From a checkpoint of a small transformer trained on Wikipedia.
Architecture: learned positions, biases, normalized queries and keys.
Training: a variant of Adam for these matrices, 117M tokens, 14283 steps.
MLP neurons of a small language model. Each row is named by its layer, matrix (down: output weights) and neuron, and shows model dimensions 0-159. Each number is 128 + 24 x the weight over its row's rms, rounded and kept within 0 to 255. Numbers have three digits each.
After each neuron's rows, "raises" lists the tokens whose logits its output raises most directly, leaving later layers aside.

L4.down580:157177165064141174132119165136113130105115121131094105103107163163098145165108137150151161114119117105120158093146130140134131105146173114110148155154113180150124131124113102115142117134153139091132140127151110125139126123127146071150099141127135111082105095152078132125107116094146141092113150146139145123148104122101156072148115092134146142130103175164140147141144144172107123144150122114108122195119127119092138102133100140112178155157116107115130115168107106105124126131142102
raises: " of", "il", " and", " in", " with"

L4.down259:136146090150122117168127146113152118150134092124090127130097108122158107134116118171095147079106105140109133134138127137124100133131130180129145105130140137144144123159182096138140193132158117101152132136121082116116145106171114132105096126145159141121138104158132128126110097114189126105127141097100076145155188098143113120138115119144116127114103124146114094111128063134092111139158156157095130141134103149128064127117172126120182110131107143124128152102146097162141136138099153
raises: "0", " |", " |\n", "4", "5"

L3.down409:150158115146123139142143095134142109114131120119142107100094173150180104134134102132108134107112073122094159124126139096137140166144117165154144147096123140124124151171147176134162144129145130124135135153146042103111097142120159165106105147126119113112130165157094133128149130138154153109092114057105106156162140147155151096106145103135142129126119082122139114115130093153121159191115143125123108135122132108110171133124137103068153145147086119135133106120129122116144138122086103
raises: " |\n", " /", ".", " |\n\n", " |"

L3.down339:162138142103141143134169123138114144135095065124125109122118155121126172134124046161143159128150120113102104102129138115108133138145108207128155131128124119116126136143152114139158135108080132121118102152149131092125124146208104132109124124173118121138104137147094125110106119132133147115107117091130109119147128156156141122126132118117130107138090128136132142125157119199153099162088153095050089167152131149120130135111130119120129116140102142146141119097117124105136171124104093
raises: "2", "1", "5", " ", "4"

L3.down490:128141157091170150132116109147076121107118051116104106115108168137153182120083086146108161117162131153113099081160146109087146137155124217156117129107143125146142154136143109142135121105097134157100116151143127082108115142189107099121152145131145132152102128146111160078126118142120152098122103141128115104134131118149133120124150121107111123145115142120141108116143107156145136130114165120078120148135124130095118114091110130115145118118167156166119115102130140107127130130080134
raises: " |", " ", " |\n", "1", "2"

L2.down123:152111110133133121134107106099117127121170137119071170134132144095171145104082186141134113085135108142144131095111128113109097127150107123124145084123167113118126129124141126161193105127107104124160126123126126163136122133144130150147131161116133145108168126085152112152138139149123139097140093145163136138161126092064152082167126137111095106123189120155115078121128138132116136102167103119126104166105163064148111127151113127133125136114136108148122116151139182118121137117160113
raises: "e", "ez", "atives", "ities", "eh"

L3.down766:149117170094149106145097106130104088113182123129108081153114163163131106132112125144118147103112105160112104108150162127118122151120143128129156130110103134148120138161110092160138118077144135157097136124125117123131102136124131130139138124103130130084101142152115111135116094144129158100171140080133103125106147114159157132124149153140166130156120125087151102122171139158108159180117148122100122194157090154109141095073125100090165121141092136143174165152137112096124119145092117
raises: " |", " |\n", " |\n\n", " of", ","

L3.down270:149149131119145152111110103140116126101104109137130128100118142136159173138119094167073143081158117125146129106168137159120145126163112196122188093110138155129126154143145128131092138067108131129082140128156112117095087103183129126147134135129155155149130121112110157114097119136155165107126155115132118155130130155148112070144092137092126136126138115124118158112144108114107163124133169094078119149119116092102117115115120127100142100148137153109106126099147160074129158147112156
raises: " |", "1", " |\n", "2", "0"

L4.down605:131115131156090178141099081098119126131121128126159125155116135101122119113099149140115112123134091142124149145135165146161087175142118133139170091169082106146101098141197184131095142148105172141178145103170087107115106148148129112140103120147146151152139096157126116139120122141079145089098148117092134102094115085109119083144127129121133159148129137159130115162106136102098143153106108119141123138132103102100164166114116164119125119117152095107153134150147123134122127123135110
raises: "oms", "om", "ouse", "ome", "olic"

L3.down551:154177134178128130161138105128115101111130091121140128103113152107199142112122129130057111121102102134099197114163135111140122140117133186133127094123115150135122157160162150124176122122133127098127132201146093113113097137123101149137111122150125113097118131158125141142140122141113131124108116082120121116170171120149115085136106124125121135131148124125127105149096072150143126152145175095101113110129110112121123146127134124135127093134138134116112146122140126141143136148045084
raises: "2", "3", "0", "1", "4"

L2.down282:168147137136120126125129125154112151125096145081121129104124163152154161142093102106128122133164123109149144124119102167144124139154097137152137127110137128133136113097150156136114114098072158138149075150109119103119124152149129122151177130168155149125128106151143146121110115078161109081104106127140101138147140171176140109137045110121151154103106154104141165158122135142113132127143104097126108158154106141172118112144118163109134098155102128127087090119134167091087138151121082
raises: "2", "3", "8", "5", "6"

L3.down148:140169136160108148158121114123111133114104095131143120077095178109195155123121131111054138133103124148120178106166119146109108147141143187174106120094122139156125118126130110120167136119107131107118113185138121119110122160119112149133115125163134117112111143160132175136176110120124126094125109098151116109151159116156130089129114118121125138137146120122118105142112084140130110130144184107130099120148109086127102135134122105117106106168143135127095157096126149134123127161052111
raises: "2", "1", "0", "3", "8"

L2.down641:122135189111149141133158120136171124133118101141130132085164175129145113112102122114118117135098120132107130118147133151139110151127112137149172105130134157147087113154145150121117159135085130139123117135100118076134120137119119155162206126179110138132118105175125160093095115105149136095104156096136108125135113148150142120102081108121131135155085121110127086116136128142112130095170166113158122127135105092102127112093098162103130092184115154140109170096152148144098163150117107
raises: "-", "2", "1", "3", "5"

L2.down825:139124139121085128116141064149095126159144103133140140106123114150134089146098121101116135144098130116084132124061183121131093141150108120113168150110120089125128128141161132161139104157159128138142118142105139153123106118157087115158170154145112186172119085118144153149140122083112147104115150135116147186126122078101139103122123170133148143133156160145147141097114096151150116111110155137150170132113125114154126117156123112114115118158141116152071130134107149104115158152110089
raises: "a", ".", "y", "o", "as"

L8.down619:127115134150117194174119108136117110126138128113142123129143155148154148134082139149133151101137139132135143121165141126137119116124151079139140107137142117102168119100137128163120126109103115148128096140170114132137089133127122115187218107092149116132115155125104100123114091097111141131163109134120186158129136144124118098123148092136140133101138148104118096089131100135119124130115147140126072161109136115143116102086110190073124128070163145088142145145092128126150139112154116
raises: " a", " one", " two", " another", " an"

L3.down577:140145139164116135164121102128108098109105079135154118112100159108212143111139111127053134101110134130102196110157127148114114130130144182159122109137122134145141171157145141125166126118120138103113146172146082126120134130112131122124126119154123109105113130141103156101139115120112153109093123081137129105147173151169137111140109114127135141104135110103125118145108088165121141153132177108101112102145122126119098148115121115116123109145143148122103144120147148117127139159030134
raises: "2", "3", "0", "1", "8"

L9.down659:116114132087125103100101088142136103126127139120105107149156116105130146132119137110101096138146121104128126114120136138139132138113079097106129121093154132118148141155151098071116132107140141145125113089134133124117132132129162137112112155093146126118171172119140071158168156108102122104125143213201124157109133114158129110091134097117098136193139143128156091137145171100121134101165131122125111135153123140123175138144174138140150116149092103124128121173169146119098117153139156
raises: "s", "ory", "ives", "ors", "ories"

L2.down353:102120122068136143083115137106116104153104139091124152114144129113129109132116100129090140091104121151144071116132110080151119167142120125127189118156146112144153132112108110140141129130161142103122116135132149140148107191111117185163125178121114146136108116154177122168120119133133135150115125171104111120110144087129127107150087155161163099105132115114161121144106120125146136080128132113155104146159128126114092130145164050102153089103130122145157133163150138130142156122125109
raises: "ration", "rative", "ered", "rat", "ering"

L9.down155:176135180128180103082173102129134097140134146148112154125121124091107132103148114132160122079084117119140157119143138122120163120122096115125140152122134145123180107127139109122126158118104143109146123154134132075090174137137144116113150146118150131170124163144123119133123110116115115096118119100098107145138091095136144065122130131116160152182106167123115132135136156091153106140082112125162102122092123134143127122137130150154172162146096077165085128159111127143122149169151126
raises: "or", "ories", "ors", "ory", "ic"

L3.down926:156155121083149160103132109152136119123122143128131125064091142143126150133090121142121137116094119165141125087166176148139124112106084144157135122110140158132114189125124127111166143091115162137092124148132104115106115145110153126177136135109130147103121119142096094128153082113138172103131140117164131161144105153128179091109119129105142128151103137055150084152099133114113152084159157111114157145167111127104147130107090162101146126132101123152112159122125156130108126152102127
raises: "s", " |", "2", " was", " |\n"

L2.down236:132127081111161175124143101134102115109117085120138061120114133123159130126082080130097142123092126171113169124168162124150122113121132168158152137110150160121107114114134074179126123138057126137115110174138126132135119129165104103152197122160137132153127116136154144144122143097145144113100121104139101178135113143118146128112109139135130129132114108124120109108126110149104121089101133104080101107144118093136100164135082104126127105148139140141080154121164136124139142162129116
raises: "1", "2", " |", "4", "0"

L3.down803:128124100074182181134099096140107140092141151180102111052126115134154149111145118123107097153136142131126134131144167132134145160111099126120145147072108133136129151147112141100135173113071094129124164146155106124118097099114142133164131136093124170146114136102125152107140132124153127099170136135123136165153117134099157108118143177103162176148118119133114122139143120104141190131106156100113099117122120113087153134088137121088096148129124119134132149121127163108106141138111153
raises: " |", "a", "s", " (", "al"

L9.down307:131100154128126151094100112154142142135184159130135128142158112126103104105123124117082132148054110143154139144119100138098129146104118086125153169133155140145080173126133173129126115160118117146106106125121137078104060145153123111120124151122152165114118147121098152138123113119129127125135105113144082125176109152104154113101128128111138116131167145141152147139086165110141122141117181158087084125150136153098139153138118152103117101176132127096111132113085159126123181133126146
raises: "s", "y", "ther", "sp", "sc"

L8.down298:115181120104110127143137130123084137126129077125160132113085166123164158170097101148096163081123137128120166084116136135092125181130169133132133129136170137105143160141147091155177114094139113124139116173148108091146144120134130103148129152125124146130096090111140126093104121128125144102132128097123101186192127084156108104119104126086100131112117151136153127101107142169114166111157119100103108135144095125122142130129122108108156117158106153138102114137116148119092164118115124
raises: "0", "1", "2", "3", "7"

L3.down385:127109135093152143096140124122134105126103101143090112126121153150177071089117165162130132128088105152122146127155185137142159128126116159125122128113132157134134128147130128113150172119124135146108114139145089119116117122160104118144107123132126142175098117190156109122120116129147160121132135107111063145120125105155165106097089137101167142162106155104146137129171096171099151122151098138053090152147119127100123116121093141116137117123131151087143185126146106111130163137118100
raises: " |", " |\n", " (", " |\n\n", "."

L2.down561:149141154127112160140142117123083146082116122154124119155123120136128122124122115125088157095096138132088126115114152091136128097156137173130191152132149146091137136134158130191160118080089092160118111135097104117113108122163103114164176108121123148117117094165134129124112131116130130156118157129126131164174134061147145098149064155112125144102131150169125122148099145121133130184167147108132123117133107108135118130157144132118125123119095125151113152125119144111090188148110113
raises: "1", "2", "3", "5", "6"

L3.down793:229153162132130118130138126086114134092128146132132060121169152100128084145105138114150097102121095121147144139119125129103150103119132121146143116109111131173142136159124153148136088118112073114100110111147139151105157126109149132122136140079135115122137133132101141086177111110124165144126089152095090099081142129121152102127171162146133141151151132156146154122150094130171100114159127106141138151100128159167099104103113140104128105133111127138116149153145151129134145168128111
raises: "al", "ake", "an", "ation", "at"

L3.down76:128076135118137156141159140089148143118107181119109122067139132139150142165072167131135119122167109115115112137122118099129100131126125120148176133089091108162140134121091115166160088091094120137171112171162137122142168117133119128159139104097118162128148169140152114160099142090144131118124131157083101162075168107135173081142133112119121128147087079153103110104139140114133126116140104122144092142141134119137135150152096108120128141161155153123145115155137136148113131133123148
raises: "ois", "ades", "ade", "a", "ão"

L8.down386:116158111128150127098143099145102063114161154137095119158094095148130128120140094130155108066133147120180144112128158135113115133176116075112147164146167141147171118176104119108127175123127146124120127167132107153099104135160127114136098123112097164142098135158170117114132100116143113124150140141113142143138116077167143114124092173121153132148137157121182142134145116109128102120130114166096081162140161161140091134100113124104098113114154107100137136160114108128106140128130122
raises: "ed", "ing", "e", "es", "er"

L8.down479:145135134131136133151163107135114132115126127120128093092108205120146124142105093150148133122130144112113129120143152158137129103107159110140175136123119129107134117144129133198154151103081121144156117140128135111101090151115114108140158125164106130148125113157112079128107155108135137096082167119137088178127144172118136122154090130129116162136136137147118100113187118138112110128119133141136077125152119130108128102143130144095097088142150107156078175091124114143082198124146104
raises: " ", "1", "2", "-", "3"

L3.down7:142114146114114208119119127161095148069162121148160132120136157123133124131104130147109139136055111125121139151093122108118107109129102122155121124098126187125104128118160147135141129167126093123116112107152129124109125111171131140121131148097166140142140154123110105132145092127078157162148095118117127151166141142099125146079123169095137112141130135149142118104076144115148133095123180119106079143144115108112146138148153148141131127152142116115091135107092142112113196179127147
raises: "s", "y", "th", ".", "c"

L9.down633:129141147144095124136137111101130148132160128160137120144139153094119119110137117104149085075132122145116172111117184172146116130124117070151175103113146152122132112152094127144130125130108064123123120122119106137137124093126123151115133187111123149172092145130123129153155135098109147147115124128094135158130114087113078091171138160117118130125162134136135174081131117133128164090143143099131135138102123124136136105136151116166128174134069134082087111147116172100147132169118103
raises: "a", "at", "y", "an", "as"

L8.down730:155157093135130153060124149142126120135137100136163113096128149083121066124142111146136124110102153123087129136129178145148097133101116095105135120120112111128128138104149126140184168156187146116124121140121063133138108141196114153165110156096137126138158162103155117133150118139147130165096158139122100156124154147118142116096091139128153125107135167115132141107116106117158128125115092112170134102132132123145163117109112118180107092112093158116125136158133091126123136132145088
raises: "ed", "age", "ing", "ings", "ers"

L3.down295:173149102126145163124136101142143121125119108140110107125119145157167108112101098157125123096106100159116137158175108148087109123134113167145168138135118156126144176136173109111148112139146103085099113136155105119135117118131183154133103129127143111149127120138122149157117120089182143145149175116143056116126131153114197104122122112142151132128142141099143121137115127160116124095111138118071085139131095137118100104102115169098175124110107162125127115120139115105118124139078087
raises: " |", " |\n", "es", ".", "\n"

L3.down215:145074125100136152130158144115118152137110164117133112079130133130163151159061163152145107122169124119104109131098142093098107157111114103153181134078090108174148135108117103167163096093090105152169111176125147124143169124127122135152172100085119149140139161143154125161098134099138116109144146155090112156093167104132171105144122115120111137144098108148106107082146138118140135116125107129124095154137118109159134130149116120132115145156144141118154115168116130145116134134127144
raises: "a", "o", "ois", "al", "ades"

L3.down920:157147166113112106100162101121105123076172137152131110132103123124103124131147152117188116061111106178097108090148130103130126143115101121147141106125097098172125096169093150181128143092140117149110133130164151121083105113136147148147094156156117168146137147156119143146139092130103124134162138129129142084108109119094125105140143176090158135101114164122118151090103102088165144122159099124150107152117129124135106113133122107148127101143140132109121121169110112098110122128165118
raises: "on", "an", "en", "al", "er"

L8.down788:143134171106101138206183043136112083112120140142084100144136159152156102104113098165128123122101105121126140123160122131127127131138108112140123124116122135141142150144118160173129139106088141146108140169148116119120064136143129096163107120137162113140113131123104144144108137141129134121128141092102093083153158188141141129130122166127127129169107131114159126130135137175136147095106114088087097128148139114118177117118110126104164143151109148165154128142121115120123136134100097
raises: ",", " ", " and", ".", " |"

L9.down404:138132128101143114130118158157152100130117129154071141108090061113119151121150126124117108126074117111176105115126104140103141145163063152109118091135175111124115118118140123125127118104128136135141183087134142160140177163155162123095117129107114180131181123127121153125142119097119114157128150159115149140140066121122140161141115149136156070115092125125132097124144126116129122134120147125119111149139112149130142106121093090121133175136116159179112096116136180119131129097141149
raises: "n", "ay", "le", "ld", "enc"

L9.down408:148166175113160145127103092109154132124095096180081079139128086179103124148120111102128172093124115131111159103096135091104137113143121081131125150106121118122152137107172096148156127139141154146105128100103130127131146183155125188097152159108136156116140147152126106097148115106084116127115169131126074168145155158145165128104080138106133123138131148102108135124140132126149098139130139143110150124105142136088099149119095116114119134113151117134096179156135127135155117125136124
raises: "ure", "ers", "eng", "ing", "ive"

L3.down853:121121152094157141111121140134137123154089112093126097093173124121170146113108098152117120134128116134104125153123181148127121117143125145170168126101153150149104167132165134147139120090082115142123137120139130103101152153097084099109182168156141132136113126153108157107092094103091149080110161131140127137156124154153158098133114109128143151119124161141147110120148114111136124108127135099095132143126102125155098130114090098118122129176096156126111189061137158127103164159116093
raises: " ", "2", "1", "3", "5"

L3.down142:139182117113162129146117100138132115100099122178153083119114117152169146128108098129109115076184136130139156144163136132106130152135083179134127111144151124115101157109159143157123164120107148084119073143160114135117178104130100128126162154164105145114140079145091139141130123085171124152154114114137116155132153115125130088149118113113133095147136144113135154136087099128140137112104143137118156139170136144105135126109088099133147100168103115102167129115167157122118119116082121
raises: "5", "8", "6", "7", ")\n"

L2.down623:142145150160108125095111071152136127139155130118131098105165140125138114106112126135142125129100107163131150101169152122082133152134104118142145110086074124142094102120156149139114152135134129181130127106164170104118103156152100128111163131134134200170143096148128149088145109128125113092151139065112150104149136153132164171129090109089141152118125137132141124133089137143152151087153112117137115126124103084171133082130094119128129150150144101135123137141130118122130183136162102
raises: "en", "o", "ver", "he", "om"

L8.down638:107147146105176182126159140140074105110108116143138118105139154138186169125097081100058125125107142148134150101143136125114144123132152120106117139171179145129133138139149136115148124117114156149120079142102133092141118107171101109174158102111122163146108135127155134123125116128138157145153123072131081147146146123111129115124083117088139139117109173140109141100117164122112154105158135097090098135144097127139109143158109116131105088157099128149101144149110153149108133157107103
raises: "1", "0", "2", "s", "7"

L3.down491:146153184109179160129151126136094142147105077126094134099120131141175137126124077112093121146140134125113098086162165148097128125175130230149144128122130131127105136133149075135159114126105145135128101141138131125121125141201106125106165141113131122149143123102112099117130114117138166112119098130155104122134112109123105125107154120135163135112096148115127124141134137166155114127108135110090093144149098130099125122100114100130128084150131133155088147129170150134126173141098155
raises: "2", "1", "6", "3", "5"

L2.down719:133150111124086153156154099110130112117112125143072120120103130125158134100093087175055139140141086166081111127158154141100085134158111182154130106116144163150122134130148133107129109080107114116139114157153085110119126112172108087162154139132173165155133170146123146127117107127140150076122134111109144155157151135147165099092119143114136123137116119123151118107154126110137155109111130080127129140171132115137116112120132138077141120137126158167125125097126148111134144103087132
raises: " |", ".", ",", " ", "2"

L2.down486:127157123112138152131139112156110117121108111099158147123108139119158166130097088132104119141195149099141126069152147104105128131139114222114121127121153159174137126128129111159133154132117124114131120181122130133121132093199100078146160113112092143132113128095101120105134122134127131127095089088127101132134120143123138096166120149136156117120122112139100110118142120151150143121135130162089109162134094132102121134130098123120101094131140163158124151131179146139134117178072148
raises: "1", "2", "3", "4", "6"

L2.down312:152170114095127120151112071123123106100152095154103104109129108155116097132102095091079101111155113138140138093136168140130107154130110153132117138102133156112130183145135145139133155121144105151138132175104086127098109120154103122143173132125123156204154071119132144127118154115150159106169172121099130143160108149137130105123113146098128147121099152129139122166133085133126146115111106104066098150147123120137157113149075103097132105130102127161131145112156120140114124134097144
raises: ",", " (", ")", " |", "."

L3.down437:142145157148120172114133135127095118110083124101133125051099116119127172114163141119101173114146143164156111135099122173087119132136135167115149129168153195095137101116122121145141160114133150111105146133144111154169133172152104075135139139154108155146125135123109110125104115118133157116143134129115081154172122115128129079093087101098180116099139149088135107132134117160138172147135107119091137120117128109076144118116115113092114095141128110122123104107141147112109138148111127
raises: "6", "9", "1", "5", "0"

L4.down826:137163165109159165145129106171101134107103102130149112117117135139169138129132124134107102104139145091146140126193129131101125156139087218149127133116123149160114166150142102124113142089065124148124095144165127099131126137184113130131161129137097117175114123114123129120098143095123126129137124152163126106132135153164149091151102121105126120116131131123133116108129119158144153143098122084085104134152112106094123115092118122098139089172144138161108108114146176100141137164102106
raises: "2", "1", "6", "3", "8"

L9.down55:137120141123131117111168112098090137134133134173091097137111125103142144091120149095132155098171130169118136118129161095123071090122162144120126146089152102140153143142150141160086106119116107156155110124134135125143122173166121168140141129101154128088131107109139166147183109125129110127141094138120121114123137082161108149116132121137133133139130141126138137053136134142172122086151120175125091141138163136130161179124137101105133129088112110133069138142100117087154157158114124
raises: "ation", "ed", "es", "e", "ially"

L2.down657:137126126121096156112158103119097135136089077124108135131117132105200149140132083153059153116106099176106175103109109129117131123137106219113164115148148101131128106123151130124133152149110142120122087126120124115105130113214106124186166139176120119140124132129134128111117121137141120122121102106164093168146158129150152120142115122095120117116124121119126107116158137148140114110119132146073089114137117118114080126139142125122128131148141125111098124112120147117101159155132096
raises: "1", "2", "6", "0", "7"

L9.down588:139146144141158138128131096114088111140119112105144127086106095147147153116111110141119144150107106098118185093129145156144151143152181159165179159132137131141091144149126153135183134115096159145133136135125128091133096101145104126149117161118157094115153097169158114148136111121108123156115165063104085101138102129144106100141092113106139114111131150099122156117100150140133107120165121151107121100154103103133120122069138116107096126145124121138099153135149149168129187120087111
raises: "1", "2", "3", "0", "4"

L2.down834:115145124096122124100133109136131113116109139191112131115114120190137127136119094172130165068116124152116129113135143102119128133160093168162116127131117164141133120149147133108167188121137162113134127144125081138131148146108145091138130126111124141148154133138065153102123096127134113100127126117122091161152136153108120103126159125155136143143129083112176122123149112173116140117115173138128087118194127086097140083100109130074156129147095153105091114090157117151137130121138136
raises: " |\n", " |", ";", " |\n\n", "^{"

L3.down750:134161128163125138137146113140114124100098091127131129088108151082181145105126115152065120090090124167114195109139136095102112145128123190154143131106124139164147125141157137129180134116118121115138138168133092126107127154128130150133113136146122120088113128160119124125142124136127125110064130069128101116161182117155139115131098152129143141128121117128127091124126054142116141175149147107135111129148104122109113142111123125090139087121096138151123130108140136142147151147067111
raises: "2", "3", "1", "4", "0"

L3.down181:096144122130139134118154132108121164077138105148106121123125147152137142110107124139122140157077122110106144125121122132086117081138148148202161133141178169153121172140165092158168094127149157123159090151092139076132139137111122104143150124132102099090119098128126119115155062115113122097119152131140123110176144157145139108139102107113145147083120104115156135136112122179145167119156138128109119116183096116118097107111111118100161136143139165134133137126133132125136176141104103
raises: "1", "2", "8", "3", "9"

L3.down625:129148098083157130116127101127104126119114099144083104122115150157171144125124098145079121155108133148126116105138104148130158124171084146144142129134172160169174106138151135156140159133114093136085131147120110114122151079122097106132120098138105158139126105155114080125114127102154134141166148136115136185142083163131095105147144130150136105135115158108160125138169129084087112119181172093109129112143119086157154090120156141136110110136111108144150131094125157115121130105085140
raises: " |", " |\n", "s", "m", "d"

L9.down154:100137129125132142138110082088088133112140134121108156099133144152141127118161089134086145118077178101132115077117135120152153157136135156159138142132136124145147148076119142154130129108173148149139153136149146132116134150118167133139115140138088100107120116155126129157199098127139111110121133099150110108110144110145158095166085185155122111150105082126127075125111124131154180131132116129161106112147111153094127069119138104137070114125127101119137168109147130125109127104131094
raises: "rat", "rative", "rated", "ral", "row"

L3.down269:158144161124133156119149141118118154140085167151123125083103112151162150123126149118136122160143131117111141090134134167161120136130161149137160144166127138077116120111118111118131142102036148121067110157101112132128151150162074117119168114154149130134104140158118118149062123095181119140105139092127118107150151122141138092149072116135159143133152132091101083142130111135144148129145145120087119117121088116137121113137105108122148108142118097136122129120132137137116184158110110
raises: "1", "2", "8", "9", "7"

L9.down34:157145109133154118130139120147078154124110093100086158083148146091114142149084117108140152115110122137169149160124133142140149129141119141128136115139174116104133126159124085141141119128122135154125092092110163138175115112131116108181126136120140148076138103113125120101166143139133101196119129095147132132094154107126144089124091173127097165108169127069094097141131155111150139124127127110163067144131155124135160129149074118113097138130100136139107142136138170120114146112104114
raises: "ities", "it", "e", "ity", "its"

L9.down417:126148154116127129081145133102103150110120122086189094107140156121142151112096121134119100127147145111140136114152107132109097161164179104120143112099164103158141107108139108121118114134118141148108117134155128120115169119168145170137138125085143180115168126142087088100108174123100117087126142145138098155091131127107146134094128143102079160121131144120141176096118099144122152127124126149153136147155093113121153096121079156114160164121140103098109117168153130131151164141169093
raises: "om", "oms", "o", "il", "or"

L3.down547:125164146055133123125165114109132103123141134127119112126116104107165130105110126119084124122171085151136126144124147135121151054143175121105126120116138130121119157148173144116208167093145147164104121159124087140137109131158089126124161120114144144119108120172118130098117114115151144124158143090112118111136106154146109155073129122126138154120117158111156146138172142170121123112141155137098105133171089130117113116087125116097124123137119159115147155142107115103125131156064124
raises: " |\n", " |\n\n", " |", " and", ".\n\n"

L9.down737:143140124189164151136162133091151117158081138135149116069136142108174159131114107089134148077105131165135091151159136117099133097127106157142149133151147112076121158133128107142143136084095133118175110122168110101085124129161134124159170140168147136114149094161122149160080124103149118117128122138107109117103177122139140125134093124118111143127108109111131148104102156119111136106160115130122126130105119106124099102137127147122176093138122129159102149075133127106131181141152109
raises: "2", "1", "5", "4", "3"

L3.down708:157120116092144157146148120138116130106105048132109113126122154126141178113099074168125144131154112122106111092149141103119142140155099233122136142122131126117139129128137107144169129096093133124095124149164122107126103123220110122121124138153107128141100136133103107138099126147136145129121113115135091135142121146149135136159129121108153110146112125151132111125156112188140104137126149095046077131154123133114133143119111119112130124124137148147142127106131130110162144123095105
raises: " |", "1", " |\n", "2", "5"

L9.down752:130144137138151092127119122130164123169111049150117120106120148146095149157133141161198103099125122143134146088144121110126076135124101132108138146112098126144148107148092134124131139131128134098163147097153080098119089137089142153119150108092110133130150129129126133117161175117094154113117118165106074150168123082118124112144118099092101166118111151112104111137143134116127106150141186159134117150164145109157067135163132113127127116164179135153121110138133132119136143136127113
raises: "ories", "or", "atre", "ored", "ory"

L2.down815:158146125060115140150149093138106122150136115135101121099084176138127108138096147158123129151102091123141129070131124111107097103139109101191132142122103114104128159157110115173169160126147140147153109128134111146133136188152136124158138133127171112148142136163160137106137080130145132115122119094076090122122124114138138119100109125138159131152142141099150097139133135156111113088115114135112109164158088114124135063117113104072131126115129088140138136152115117090162129168123113
raises: ",", ".", " and", " in", ".\n\n"

L8.down838:128106109149155190106134155129125114145113138148142116080129159137157140125115136158132089148134061132113098129146109116094154109143085098181163108108121143124067130161118153154171066123139101119144101125159152095094114161133134132086132108111121127107126113113125089177116100132080147115135131160173109137163137104116126144114163125124123111126173130103138141152109140088092129108154128133155173137131112123114128149116126119121140111128123120127117142150097104084117175150113170
raises: "ight", "ide", "ow", "ise", "ides"

L8.down214:126148183123137097109138109133141139141114154111122109107107127138118103115141161091168124098102166100126156110146154122143163078146087133184124140105169092136143170143159115161166170080140159112107112090138150106112153166131100131137116117108173097126154127113158138128133106102112110094122121144123091151148095111143149098112130175128147156130113129096122154125155154105131130123145135137148120126103043106158108122119159140098140161121117130142091122140142082119130131164139104
raises: "ory", "ories", "ors", "or", "ers"

L8.down913:163098104115179108113141137137125139134137108149138168124160115132156117098143090094127144085116089144122092096130144148134100177149131151158163097104160106146181107140147108140127141161083131163146133131100128098099099120124152123117107136153158125149119124092118168126142155123135100135106095114150136188111109133114130079160130139117092149143146088160132110094103135168093125141109133073127092153085097122123107173145117138117122133102079145112129134101104162151117150106123134
raises: "e", "S", "ez", "EN", "E"